config.yaml
hidden_size: 256
num_attention_heads: 4
tie_word_embeddings: false
MLP neurons of a small language model. Each row is named by its layer, matrix (gate and up: input weights) and neuron, and shows model dimensions 0-255. Each number is 500 + 50 x the weight over its row's rms, rounded and kept within 0 to 999. Numbers have three digits each. A neuron's up and down rows have the sign that makes its largest values positive.
After each neuron's rows, "fires after" lists the tokens most often just before its 100 highest values on Wikipedia text that the model never trained on. A number after a token or word is its count.

L4.gate81:472438484549535586513518471468567466575544533508527489560482534407527494517550503531525483491489531476554478479438488416447445496464465476440484509425542462602541501565468534565373524509588486596589529522506494488478596483483520495503539475464480484549533536439541547531549546426438383424508507457475498523515463403515332568418531497539599525479459514467477445524478504413459497458467486558456470558549503523517381507515523599484524475483529460520439506429489453484617633495540427637523560501553361471539475446441583461494551486398539545477440448481451499559488439449523434430532539489457585521419473558448470526483485507528619463478476505502533483414477576561522520524549444536488469523457479494488479547454529591548539458480446554593560420495478491473481559491589517
L4.up81:540534440475510414512409502513540603448455435492451496519407445422503544546440561601507478453558597522475388433484549494526505468527505521474514391478570480533525442526516484480542502410508525522577549596545473510564497505572472513517495382519450585507477554493439507489486406538439477535426534464531477500461445463553462525562578509518491437405553588482446447488518488452515446457536513423500447574433465569515520498508584517409555443470588433560554599571469460636513473512565524519446535551527445412445459522594539527462515561454463601480463531560443571565536430480492459374588463545549425562432438577455511553553469495541472518430525511522512529529496517530472549496529524503545506509481495551513449581481601491448525482563424584466529526499486504515571569489559499
fires after: "et" 17, " v" 14, " V" 9, "v" 5, "out" 4, "sh" 4

L4.gate483:420466543551421466601442421541494443476447504524474517486579450477442546585547481405421544417469521489497486468441482489546499533568568479496488429502507520532557552518477555405483478464584498519443534549674448551461465520500486492380583450549547427449491605493514475391413429487492387441435460508516547508508596520506457520493520523568443529535502521479536557520496517477506501495476418469440476475554574592509406443561502468480485487475513478427516501537459488599575410472513512512482536464418570537582456598535495459544449508503513501546619523523399515459526496501566480471567544513523563502438573470514561548560488514489498502490441429376482442481477615531551479497494410547569440491449586527443466487524465493521487558535481510520456476497484506467603573572598490
L4.up483:534434473475506501512488505476535538477520496528543438512541479486491490511494556470491452584456436554554599548478578567478481594515572464543527492572485516540486526507383443465540508532519558544530483441547501629431499604428477473506508520571549547457490455541534444541520362579520413486503529514546519501493555405524417538502482421487544577512580448478551541414511581532458497512467502462530510588469487494508503520515416599487447552590472390642544516486476455485542371506520427471497499445567545444549498464596507530529558452533500603387479475527547537492584459467458473584451510543464439663470539546504468437490456534447539441387518410461443438479524480547524555498496459477529440394481471527442552524540528390514569577494463469488465517468497455541463496474518509
fires after: " I" 19, " C" 11, " N" 10, " Mar" 9, " Indian" 7, " Georg" 4

L5.gate278:493447504560572460460485501571640487468606490519501455571444509545498469467471477465460502513553513490463489501466406457495500458570562456547475562541456540570505449548451533467395508422537481605524630442447457523527533422463472588585473545540560459443516519432496485511448548479503399443448471616499552411492462514457446515469417509510550549470507531472471547436502482491499532456476547472436562525490495530549472450497598507495500508512447607511544467440523413538468594563408531458425425517459534494366536592525431587455474521529432518530456490502503492547418462516591490552471518597571584480552441565441507558493511428561513441578449560452436529526495470528522504515505509500538521492412493574506496587520436478466614568541564555500462470607507490500436466585548464
L5.up278:515485403499523527463386511568532620458476423535481529429506481534383554439484490431402499453429492499476442574495425539503530478491477519518500538500492540451525529506569522498446467565515443600553484525539576403475506486491527544511497609493486469464506471485463435507456449514478521503432497449490472434456603521532474566509456503376469441494495528459518508552431607489584462417510470431570537531567461475557447485512504411441470536511517533373424569447483443570560467482382510401471432593469532480511556455525608478544478483478515540591527498509500478520639427523571556533499497527403477508434445478570497547443509490462453536508605543608450503506439503519570491481578452533558530543462513484447483445543571463484561430513450544451611561543490448492529557524528555
fires after: " L" 25, " N" 10, "ab" 6, "ut" 6, " cons" 5, " Sal" 5

L4.gate664:498414471454490486480439480611520510422523451455437486500540486463476476548480580452492530463514513473593515562585454416437536489533542466419473419591500541413542518551462466506360536554425550505559574627616401530485456496528504502467514525489507621447558498499507472544491444469505475469558451499529543490506525522490578442421472508591444430529590511345553525460445570520457521494518513502392507472536539466591530431500490406418458472570472497425476498527460493515499477432547440533429566477465450473433461442536546546552509494441459471411445512462509608485535467567552540534544516498402479557525439570546446532528485453527547621447594547507499451501534572606531561478508482512562493438540500480482488497489528469502540439548421505490478517402456521430480548521544548
L4.up664:518388444538509487519516569599427361516552529478484418448543400511377482490421426445542615534428507508585405440558501517481490474490495516460522495551464589531465621526459446569486522454534486637357533484493531431487434458532466482497539480541550527442492515559559533472486514415522481481559413549450507515548521582538521485497450494475552495582392475561594558570510508572493545494486538511581485452525507465526456480472424457458446474537554549438528533469506546529459452484439493560468544495510603465456581435512491582437439546532535576434516509547563513498471527473487576494378462495462427559525521432454534424461534499520391470503491473462513408481573444538470603502458534476508543488456477584490387511493548495489497537506522528455561533492438441542487491492460475
fires after: " c" 43, " C" 27, "C" 8

L5.gate112:535558495655511489447447452562505565523482462606410495462458538533572571613459581422521534464484543446459443486421504566572502528498490503522503424512423503520494450475467566474371472501465485441598482533492488473466529549544529532513485454563580491602578479493449436465524586501479486423495445539493486512546539437465402361478448493480464547537590511397479608455545450474485582463534563527428480492586468552444563566516547511554523426561520459518526457487574556560474399437549488475455498464443546482483450415488497511488489398542482481514475439504493524497427398505504469599514485440510507465553517570434410422529412534510504571465537543480492563491492467531557505475507496560485459496343507535427450465504550456419514469550488393512462470532542507484477527532521505
L5.up112:522497508518403534534546544520439484494505454521517482566536597506417520549501510520612550582621519497374513420489629467477458559561500455397512458540497518525455531534466471492480539433542467563563530432519482507432356491569571546531529491567515545483462515479494460428482497545523484473416504505539457500516463450617497478442479514514491594440584487532514483503523421473455504465499468582487475492587544526459429497483445558574494495588462597536488493594554524447505484428546437527576572450488546447544487472489481493483564484567519558480490451521480523542492485529463512428325517481491477402470506462409508463542522572448460390462450530457549506409526496555400510423363396496558437536500458518535426476478548458477474605484542444490535516480517425543458536476477519
fires after: " P" 24, " (" 8, " " 7, " Tr" 7, " C" 6, " T" 6

L6.gate232:519550423613484618600509622493496534571429505532481473540482492599518483488487516485507497529494498552611570427449473543472566463512532568388463516546499551408405538555575427433524527435529452556545516432465462501511444445502575446561555469480476519516504474507406536523470505508494491493539562470495433591489534402543510521493522486475474529485558531454542423525447495457485520486560534496575494470528508476490541497476573458491508488545336581495487603540426508569536554450492505479494507487490501543441547560498545541535477567434553523541562460562447554510432428462437459485441420476509561517487436514425518517519502536399512441501486600506405400521599411477536540489501474426562448466470433526455462587524462466424543412574465453454494541493601493458530532546437384
L6.up232:497497417480410520465484550546412512497473592584481399505517531479542472493482472555494531518476571536534403436507502513435504458412458483486540499554422585475527501562400512483581488482431529508473440386522436489547406503576412508571561515605461471491475503538395503431486526484505524549565429461561484462570445511496438452450574513511465437376472523543591499514523464426453527605506508560490534461550446578396536514531368529529470548522483430363550450458489519440521425453542490549446541498426536459575502464519571397444514449538521510508539467618491456544512546499590531524578597507574495444429515482437495442585534530435516582512569484532568522493476474560529477532443483512475500535507538578508470515532569563450508521442522464518483479492544461574528572526448540
fires after: " c" 27, " C" 17, "enc" 8, "og" 6

L4.gate426:405556524545566538515452461461492488494444350425510548525516553516596579496471553532518528453507544480542536567489477485440497457542403521540458515526506576449588548556574481409435518411545557526507536501482411490482507515551546487594510449543585460484520509474470479496445534401445479448428503477387487407469565515508468548486515378460474514501641543469523488533459491460557424496419460527504524505530543553467468481506530416481452504540603560527442508480497534493534479479480466493413450573471482497492445511556543572507468500501529569440483483496504608509463409469516470492565533462641515434565444623489404469529426545444550425498559554521434527541534596479528492470525554564524458415435489453499501546472432507464531538516570507461565437583529515473514573542590618
L4.up426:475470510583449476501479505497442474499565424508512520459525512571536496534469559447472545427496516412498419454488471449568455528542482517497501531514507517497552532508453494402515522547510509523431543603534508463506490471412417504521423543391543578556485516473555559486492476567485416434509451553542539470493639510525450512484515594483496419445445515406431506498431459411461556470531572461441501545473417472498534429551487509483478455451480438449565480506516566521461605466490459500415433492580559455418548457566496486475531417449487585526555442503458588501462472403573432504546563551404487500532475529455552514435521486636530522673471593540517414504514490499466550486547550430452496497454547447553458597471502505570529475555574581457541486441470508543523396432537592
fires after: " L" 17, "ut" 11, " V" 9, " v" 8, "p" 5, " acqu" 4

L5.gate658:460467544563499468541451451485599433459532476500587466465494533549483445524575455544540504556460537467518528601601411466497431541549477530437489494548527436543538514476391531531527494482489508530451537527504545558560510528486540544497530450557427554451504470485482487440540520496542464453412480436556503485570481502446421446520584516550529474472475468573560491517530500408504520509486464469463502468574463509523497414503533476456429486489476443552497462497439391445501440591474519427548586434522496534545497493562532439430545435487453457531531475560388499552523464564444474485557404509536436503516523534491531564538443548448544540456448559531488533494454532605537599383518493509656489470443497301370435473523485525372510501505536559486576541531514458360510557525548497
L5.up658:564512508539423563553445481522517537441493514508523425478586475466582483496472455585451535545543504413516367463577574534562536483523531392505527431567461449482437410448484471472535500563400526603411545492593483520534559449393549481527484464538502551424485484518475488659515519517640445509418522496513503558499496465528426473509520567463482505498504441561453443482494456448515475481480439579488494557560459557496518497433491489543529517484488415541492582425503450516504442481507522574507451475565510533562527408439505481547508408635487544512498473489433503470508584622526491449544528539463449458547534474500619501516521473479462447468518565473493529497419530558465435481399478465563584499497495589456544514450581517439534565375503538550427540583508523514463418521490478
fires after: " I" 39, "I" 13, " Acc" 7, "cc" 5, "clud" 5, " N" 5

L6.gate496:440513618540557448536415584508557482492441442532441581431507535482568595611528437530568475444531488463544551543541560529543534537485573411493470446480432568535565537404534480474466480461483477507514529599579497553463527483538475483478538523467644420530512444543489492504466572537560599472483455603555492431478494413426510449513496443451514498481532478470515553448376517515588515576463528446555514403583473527392408475525564523455436430493474465527508454527531521425486493621480490526455451526457483498487438491511481445530522509502541482434423473494500524528489533471510570436510532492558518513533459554446456404519525541538508514430592558533469558532554591518590458477497485531381523507512554468525510547511549542580393474516478454392534432528577575418533548504477543
L6.up496:546435442454547556553417530495529455564583541559435474486498465455523494594520493619593504522490496561505450573524551573571598468476487548445499472559535365551586555474422434520552534509521419578518563579471496462437512502516455557469508452527471519472469493512543485484475448565403428535455522547449495485567468487528547541412570524441497481585458467466447473481491477563427434575485462475482549447460579483523497576546490599544528520493489487487485524369461540478521496514465496542489427551569467486560511499516528412482500431492498585540485497553492448476532602496535506417449422497492372446456533592440494558488440450402489433482486573470470442475547482590527467481590541456437485508550555569466374526492541439492455593518506459602478458487419574500539546527471572
fires after: " v" 25, "201" 9, " V" 6, "-" 6, " acqu" 5

L4.gate461:475512393552512535534576476544465477467489529572554594615522538424463498608410547438527539548497504444524513492464532506475469519477564557423490495556435515498530481535501530393474507436585537566530499538406592399480408534424565528545636552514564390500498507495505482564462543478509525517530518456517561517576399513492465439457605482453483432454473509536497476538480544504556447417480438531444516534534570529542402527474554467546511492481479541522565527501465465619488497484528528535474474509420355509431491517424489419488464515544483393508512565466459474580441471470439496469439460555507481509458546497578445473546469531541453519532386457478495508495534595456476504471434565522597419552450500480466496510460525453424547562571541500512532408636522394501519515489479452
L4.up461:576459494551531497525410489485483506510434475547460596495472473560441528476468462502499529508500514502585602484495435608475465496486451571491507565544535558561494527526456485580503498503541458429444453557391500533448466536404501517528542540583534564372488542411603468491606529430565530465390524541467587479524447455507464371415520458477465495471531549531578575565489540563399594470421341541530531444489554480469529547497489471429378444489456487531425536439527566518497496476537472432502463427550514530512498515550525390535513510443506483494488537430521453529481506417501550504549453469477496488528522485512489429424499436475391481541474508458483509542581508507511504566530416455586543492485581520487563444455461506483458451575501417491542424496356570530487472516467540
fires after: " p" 15, " P" 13, " L" 12, " rev" 7, " l" 6, " D" 5

L5.gate268:521545517605499497514423525486476554487439521535547518435499428521502484513485530498469473425475552483552473479524518541539532574466500436530513525492482488455582566573466452276477450583505545511483525447524528504505459518602559432505555598593541479431553502534445509479533474526470532491489467446488523495469474438528597499412529479551463435556460429447586465470509577447444422429498524486605466509527448572493522529468507425506519513520450415478648601484490513525543442456449527595511491434422481464448548468515565451550484449490442495499545440579553585428474508421592489529512534429483565568561449566516376555554496547505389467529531522519418505495453473444549521490427481569562476448479569541506445517459457465491423478458479454514540599465532372506492464509512459
L5.up268:507503500448522471503531476600464484528580443509516389586524546468498371403535531493465481490504489524554448493414547550543476486484464466535508461451496458502453470524458627520444504545419454521475501452488575556427536556474492433533501441607513488534501486498417525490438471522566505461568450396521412570552453430551520550514438558518407473467588508488526579385568440483503635504491492445550495494570539510486517585538512462493455590446523525429429506489542542574517465404436451457484523404435424542551489551516515447452504458589518559453619516573563507519409442452553489469443474487498529545543513513433523405499621512511486543581470570448461528508520614398404448450498503492507517463451466534448527572517441464561506559534446491475511523469508428521538437449514511
fires after: " C" 18, " c" 18, " Sc" 8, "id" 7, " n" 7, "iet" 5

L5.gate264:380511542576484500547525507486479478499501518542513473493514571558435463457507450513501543624544524530543533530551440495510550590460529499483534575488482621491436417515437447499466503430582485478494597491468549409533455617480542587541537448451528433480497407532520505504501447455568474544442480463396585513612504520530432496538653491445435455437506473466555489450478544459527478549440386423530535532539536478520511466412575420459550537540514532561429533550475472475576471484467542525490464458573543507431531502524482594495478385510504507453515604488470448576483548356512483512468523455571513535515530462455492483553465518479499464509445469432445519510492460354484531433585553482556454457493524545590569464517435476523531441526492481491521550570474435494530372541560456
L5.up264:462534404469539502496449492531438504601620481445549521532485557489429488580561433453568568511474574503349573517452500640494491591537503492474509533463484571545503620484455471536525475464569499521551532549505420471512476517452471566479509496451514552454501481464482535478572527495559540474513528489416496428538424482569485440455517586493524522503496462531552486521565543546480587444437521505506568466511528641507535536407428534462553522501510602489490464460440550458503494525476396509543548595456471517469520515497505555458554462525532538473446564558419416493574412487561557402525503552439537436593536399427437501508497535549531508356499479460461519485443439525541481341410513530527527494465444544548488482481449478366505536499552461460527497461515438500520489564520513
fires after: " p" 32, " P" 14, " O" 7, "p" 6, "|" 6, "P" 5